Part of a small language model's weights.
Size: 8 layers, width 832, 13 heads of 64, MLP 3328 SwiGLU, vocabulary 50257, 172M parameters.
Architecture: RMSNorm before each block, no biases in attention or MLP.
MLP neurons of a small language model. Each row is named by its layer, matrix (gate and up: input weights; down: output weights) and neuron, and shows model dimensions 618-745. Each number is 128 + 32 x the weight over its row's rms, rounded and kept within 0 to 255. Numbers have three digits each. A neuron's up and down rows have the sign that makes its largest values positive.
After each neuron's rows is what it responds to, as a language model described it from the Wikipedia text at the highest values.

L5.gate676:100132138170068205139167163117122132163127181132120115072173128114134080143154130084117134145112104119102082172085131127171144132078062102200130176113095129094115178168127133191212162136105141143136163188179158154139131158139187169101120042150095112068105103085126105098085157114117093140115135087179185103088130080138132117112104129120126121070104156026097101177108125152116165166114
L5.up676:105157157137143203066097205186084102078098167101148105093117158124164117078108158127111082084141123161104112113116124148153110111144174130118147141151111177119125167126133188145103119143147109205099143128172174080112134058136121121137150149142081085104140154118070171111193121142148131084150112133088191179134129109102174118200084155122141156197151134153147157154112186077123077148107
L5.down676:125127137168139061157143129135133114142212089136144130142069147134172106175084155134136134152147070111112138107096175127138094152152090200167130117132143099102147084065102087140114094153091121119177101118090141115132161129104108108134110217035125123129140107138234129134121084118131125104117092093202105089083144157171141129096133156092110187079142092082090151104097110079138150107108
Description: Source-attribution "based"

L2.gate911:141120171121082138115111102122119088137093147147158099148142111070047131114124154057109082132093103150151081110101174124151104136145154079114110134115106144083126133095123162099120136134109150143156129053138122156113155129146176143110158113118151123121131242075111143151149158112088152102130083132122108133151172134154122108128091119160141124095129133180187159127138121113115143124197
L2.up911:120077085114080099072119077122113088161122218151123128146109115104067127101126161090131142175139149097165165123120094115133129092123138081137167099085169098094095139142099131144155068171121140172181139100103123118148118144071116111086139126159114107139161112116129107139094131107130164168169202089111102163191149138144169195102104124090110174128145151129126121107137141119067081082177
L2.down911:133111171121149174163093154111123127185175070039102094171104120162138109172091120107060137116127170164108144112114117076165144158150130040129128125158168154135166118083105099137106127127166151169132142054114143181139178169118141111144137058154119151166139076168105136145147131087059157150139100119089084160139184134131154138099136075120165118121129113181180162119130133175156128156108
Description: Wikipedia table and reference fields

L5.gate713:151143137144154129092121124154094151134161103140182184082170140150168132120114136118113106068112112183198069169130148105180181135107097108151115151165124181141122154183144073135162141146110108066163161106097081122147150104083169144151110154062169135106145163143151134157183115102132125155073141137128164075154132074122144089149097115148128137097084140079140120199099097126123182166226
L5.up713:139108149112124183053167182134103190168077133182138142166128132064152086138122110145136142059091173152164112070172196153127154083050144096086140089096133124087137149200118085123099155083094110127147128159081109138090116136096118114125169141167187071141106169152085125105128121101157103113133095122161153068136171108111072112106135126169140100103154124135163108138101140146115133145133
L5.down713:126173142094122139139136123064112137095104083096139126151083121147163156149157099143168116114134152128107083067106163150131115107098142158137127148119223069151214121121081129169204145123122099087091105109139116165127127094095135132110178117124139100140154122191137165132132089103119094173132125178080138100133167070094054100127111123161113121129180094105104157123100139078169137119104
Description: Time-point completion tokens

L3.gate1515:147153158140207080123142077132132098129160120100105110138153087135075158125162196149129167160098105187179070109119149128114142116097115084145156114141160119059096151132119121153175071113100186089153171147049137153147112163104124116168118128141080136120093118121118128153120080156114144109088153119160148122090151113120146115175135143125068111109105124116149120180103076142081165159103
L3.up1515:123150138074132164184198120149151126141133126104125164124087140167120086099115150148131197079173109168151085108126195164098160101080154141096089125082166162135144176141184186111108107084126166186138108159154128149155122152086110140180093177140150185137144141042144083081146105081157188110124132133144135089123115105135128098135159148120098144151149145119140105159104102132109192106139
L3.down1515:122136166091098216115188112110133124129101088114174133112127128135141151114111129108120096146189137170138134143193127098059133099152102074118119127180154125132072106095115151170106197103148133170092100156134113112139105122126185160101136155100120156149090144141143095113143128128146101143073100107113136127164124119109161120098122030113108169086146171080162120117094120134099124066143
Description: Possessive-phrase nouns, misc

L3.gate1178:108129099108193156142173101124102126137102125118170118128177132121159143090113105139123101141094111123104129110109192111083118065146124143169092127069174163101145106112092140138141140133124095175117118090107134110088114125153138096118127132107130107118096130188100102103148099148108133114106138096134182123125148041117065093129158094150099155110169114101156143146158179128136101096162
L3.up1178:168086144133151116102102085121082142156179142092153120148139131181081199139129152151152112106155110125131096132115098134164105112143127148115108136093186086085077189169102141105119096115075129091136145183095165081091103122124117134145165111111091118130129099140123154156087143127115120215128165182088144113114148128080117179146144151161110136134157166099197134177114122037101123111128
L3.down1178:113117113104186105186099109123084100095090098151146123149098095128216124130094100179127099156175122166106143145157176159097124154117087105110145109091184128125151141131106177068120156182118191135142189173075130123120141133108139183102079106107148136127150080235138086135112073159142133169141123123117145191109147126066165128145142100130169178112098094151073047163132127114116151144148
Description: Structured-data fragments

L3.gate328:148188154140169137113102105118131137134176179144052100111092156174155121066163144139133096100128120163140125113104120102143091068122065141088124127093131110145119125095135118088165118071148086097119118146157130118168107184136118109093116188118126053125136113148160102189114116155096093100092172175131101107137157119104119103146179087106176078094152134106164153151095140100122086100125
L3.up328:165149160175170100058092133097186158195097116162137155141083196124108121159113088090113129155084131165138075114117061159104098170109113162137097119125126159110168117163085149085077143111171180160178100106112102167127160085099081069120137085125124145116144125090081107110198093117133143118115108118170095098081096109127191126101101083117065142106165090161143155129072175171187143121119
L3.down328:125139184161069064142069179174092120127161160139114078080160127077113097123136164117092101077152171100115116113181225094149098163078150152186146118121136113115188141148156095159085104143118083199081114106106138146122141138135100164108107136053146121054128122114174111028092121145111129131115170167116124088168111137101123091119104072137127087124100133103110133046129122107134135150086
Description: Predicate after subject

L3.gate2897:143154134104124108080175118166150065160166134100165109114166122156147099127150154176112069096157122067144098170106129079137146120110135179106131166152165129106065098101072079059144140133083094110157141160142093101140146122174117129035131106127131157125176111141141160149104183111085152041092105129129074194144136160108100084070116184102146094125116119160071111119170109096150126116113
L3.up2897:119093095087146105124096074120047121137125105159167074126122123081157101177105119126135077121110115142104116157115129093140101133127124111158053119127126044198111060165160158124147128107105132097183110132133078147136179171115073129115089107120100129114127169135143128160098138156082102145105089149146102122097139169080149115123175093096120109131087173108106138096122074116058124150126
L3.down2897:144208123172107114123155107095116119140107166082095114127124160085136119096131117142101139211135107154070143105143098154192147181156142121139176137110099081158130123055127154151225172110123125110075125107144088185092140116141138126146104176125183136071158071083095183074146117155140108124131153098120133142167125113073222121150174146175114159129159107138143131143114101197182116148169
Description: Role nouns and paragraph ends

L5.gate446:179161090188167187137084131183155094073144131105054146089162109099168105080151093064055143147152185108110122178094171120087111101137097131132115146079122156107091163109115136109099125142096160186108132128124097106098099127119104144077161091077100104149161182144092115098139182184139106109225112092134137149143119093117137076210124129147122129115125167112149137122157130162136195138102
L5.up446:094143148124136119127077169147097127148102098152123094195107164076187166121111121157166151165097139157167117202092100097156082164104161129161095113134170136084090118112112113045080093135156143166138135088166202144177117119174119139133161128134164145161116148096151181190143135113078086132106118148158120102129113142142135054139210144080151124117137163144098040146138167104081086130155
L5.down446:132120091215151190175091086119125100180181069131084124065105117165144088089145074136112112078147096103099110183144110060134136064109116136165116119162097120124131058134124098112056114144091124138137133105127142162039082152138081131109145159102104102107170087093116138187140182124187112123165109070126136139063134166097143110114153090126127115081128149125181137120152108103158155091141
Description: Definitional copula after subject

L2.gate2373:141161131214173129121118145128146121143118160135100102115133143113099147072136127136088150159118147132127102148181165166156120121069111078116109162110135165122147132099151107114123071084148097102150123114136093179126163163133133175128102090076105066146181147128165145086154141175137104151096117117109092151165191165102070099145128034134138152120127095113168099097106077134137126155148
L2.up2373:180124153194103126087085167122175121072117117122165082041135167102064165156139201110089146112095109141081150120103157142129174147129129060093120188128137178113114082130188151154098137095110166141047121134090145163117153143165146138136140114131087075104147091141154173130080099151104130167060088091113024099103140121112188135117117090098085128173162121098128152111114104111103145139125
L2.down2373:136100149127131088131067151068116083116171148116102137129079151132126112094107112139127151166109091116190151103087170110176054090137110057123147148156123146142196129168148131108140132085136182096160092094146083208086148134174091154131153162082117105160134107083167162116110105168186135082106074146101064131108183118148090113128136065127123102142125127101163216093120076150172106148111
Description: Discovery verbs in plots

L2.gate2910:153104118083095136116091138083117129155115152198176110190112093142161089180146142164157110132088144104164073112143108125153123125115084123072115152124153125105166177171114155056066152095164124111112168098122119132170163153163110120173109113143129130169185169114142107163147162149113120101100113193200096121139137160104159111135091127132079140062145132158146151111103108113039174153133
L2.up2910:122155156095167111145135136081147122124183168181160099173140112125137115121103146134105110133106119116157065087029159131131123127170089128148159163118194136108096106122145117113066154138144126048083161094157107169178190101166112135116105150108147137106160155184088086144042242100204160130071114162135102148183075127135129128141179141137131165123143162145092108119156132121127147110161
L2.down2910:067179164136135107162111095082176100117150121150146120172130151077124132127101105215093175173112078162106109098132128112137194124144131172138114175203128100131129123104147136143134176145111152115090156146111155132159162095162145122137139084140086091120138105108090159150131113137111120117132124174194145166142166161109181098157092098104133154089174132040121141120112102166114117116103
Description: Person role nouns

L3.gate3277:147121110126092096129131106147162150123202139150100141138084128131096111133095089136134111115063136093080123143149073126113114134114074095136082163156108120124222153095137145168096112153088181126134147107098099123126059106104181087200119094135110121093062133118113187086159120158100120101109091165134098107075095101119181136101103122122098059150128157154148131168156072172126113176167
L3.up3277:162158166101132145132165124118135091104082075126139161065117110144097095116140110155094101118129096160111166133107098168122105099109115137079114122135162113167173146119123159151105195066129123038172135173097125145148109144116131094176184120140151185121117105133096111116162151172174162105130120100116148124126151036109114157100150158141110155165160145128140126145145135083118168139160
L3.down3277:103129191101128125127105114102120141124090164076074172114081093100099124134164163099087136131102130064114115123140129148139091143154165066145132115105167059151178126090179148143147222120117112087178116140110128118100070173128073147131143101169074091105090076135179117073128113106125137165138102152151062117120095108147079150141153160145141091093214100171180144137140139115136227122151
Description: Mid-word pieces and table cells

L5.gate3233:139127160190118114189183051105096150123138180139142107068178142106159120159097122095106129150085144118097090091132066195125133141171133157131124101150097135102133117176101083176170101165111108109169167128145100166131091123057136125169125086114144127135191143068118084141160090099112122079131116068166137141081144099186130184119130151068104114140160114091119162118110130159114141194105
L5.up3233:133160118128148094111129126188119119123141086099133152114131105101159112086178092065129146114067082127075074096107131154140041157122097113105117125130130144103119133126096103115134136088146106131132101120113115172150084101115153213127133114171106144129130100129083110118101154103072117098171091173133093093156099124113109173127207174106113083072131126108086144134098135119139173160115
L5.down3233:143112134137096154111065102092088149105145108153084120173142079052135163140062114141127143112146117155140088117178132142123150147116119118141133121122178127117122162137129119111119130113191207142136115162103144193151133135143163093119114119132141158115115088092112123080173105143150093149130169137166123148141151082117064142112105080158142141111159127115132081165106101143119170159114
Description: Wiki structure boundaries

L2.gate515:094159172093095103119105164080090121144149153116175183099124119163101143133096121109142107096101157107176063073052154109099091139068171130167143132118051138063139118183145088092126157105116113155108148126125106097199139121136107163095124173122146187066111171165105116106170129150128124201117129130120099091110216088149124141106118118095185127113097173154118111156107103134088157150133
L2.up515:143146116150107152133140150111120139134187103193103156114103131184046138161147123133126119120152079104136115150114152155109132136095040168161094122130161128100105157196135080122126163117090149152092138124103138135133146112153164142114081142126064100095132132120094102102126196041152138169125172118109189157128141128119112102124073066108139110164150164072081143163057115161122119148117
L2.down515:036160146108094207129116156074140142066062129158132189155105160162112139157165104128090097102118124154119095146080161099072146141118117102125155158148162108168111133150169121145131121086166179146189106149102145105142162067119195147140152112151117150098113122125116130106149169175180095187084166112125125169045106133084066087113119068096173091140156116123129141100114097071165131113110
Description: Location and position predicates

L2.gate3315:132090156150162159134136155139119143071162145151087169116081117149154138106170123101116150166079167130168110138069163136161094134091163114097090065132162094163148106094073087108093110159091107140208097156054124109103133124144104098129049062095147145138085104133141084190127102089095124131136170151140171150191098161115111094126162122112092105180148107132143085133163136142136146152067
L2.up3315:111112113146112090142111100160164167161075103167130157151121108137127106129133062125074139041140115087111127139137189159139125093166161092167179130169164093142148110118081121134132216149115114111169120055137144114103161122114124088145114101129130077147163124119135127083137137064126129167148119139039135101094139108166099146158139104212080108128145137109104105087092155125120085112112
L2.down3315:122080083116097103094097158139121158131147167097122095087203141121146148138177136144152134115096148175138161116179161120159121156129156167110137149082084128049105151103170165163191086092112109120068178178116122066104102112171120183112111150101067119123068176123117109098134140115136162032061180134159163109172145092162221113078121108072116168151083117169151112101130135178132142114135
Description: Coordinates, dates and time units

L5.gate2408:142141070138123111129150116083156044147130171161148109117205141130108023166089108132157100126135180163131125116115165160130139127131068122110083125121105082162120154152086121164181106148069105126192210121151154129094104132099154132138102116124126137122154073119188135191155153180109166113103113167151100115077144114094136103121121109126178148063153052148096141112137124126126186084121
L5.up2408:115111114087163094140083155074129169133140120101168083129142123121175135116170109122092121143107125124108134084140166159118110111083122130107127106107125085164106133087074173121070129132139115170150140124169119082126151177129147181105131081133124184166136138109128132128131136070158162180098126119141155157144161150089104152138159126166115083138105099154146109063124141116148080111073
L5.down2408:158189099159091077122125159067209133145136156147127111107152091129134122103155119109112142139090099164105128071152135136106141122071160093045153097169119147128117072090109169149150093116042168117136124121163122122119090089118118164137153180139071111121178151157116128102138157104197172144143165167172149108147108163111135097087138148131159184091180142109080125111121103080131065107116
Description: Name-preceding role nouns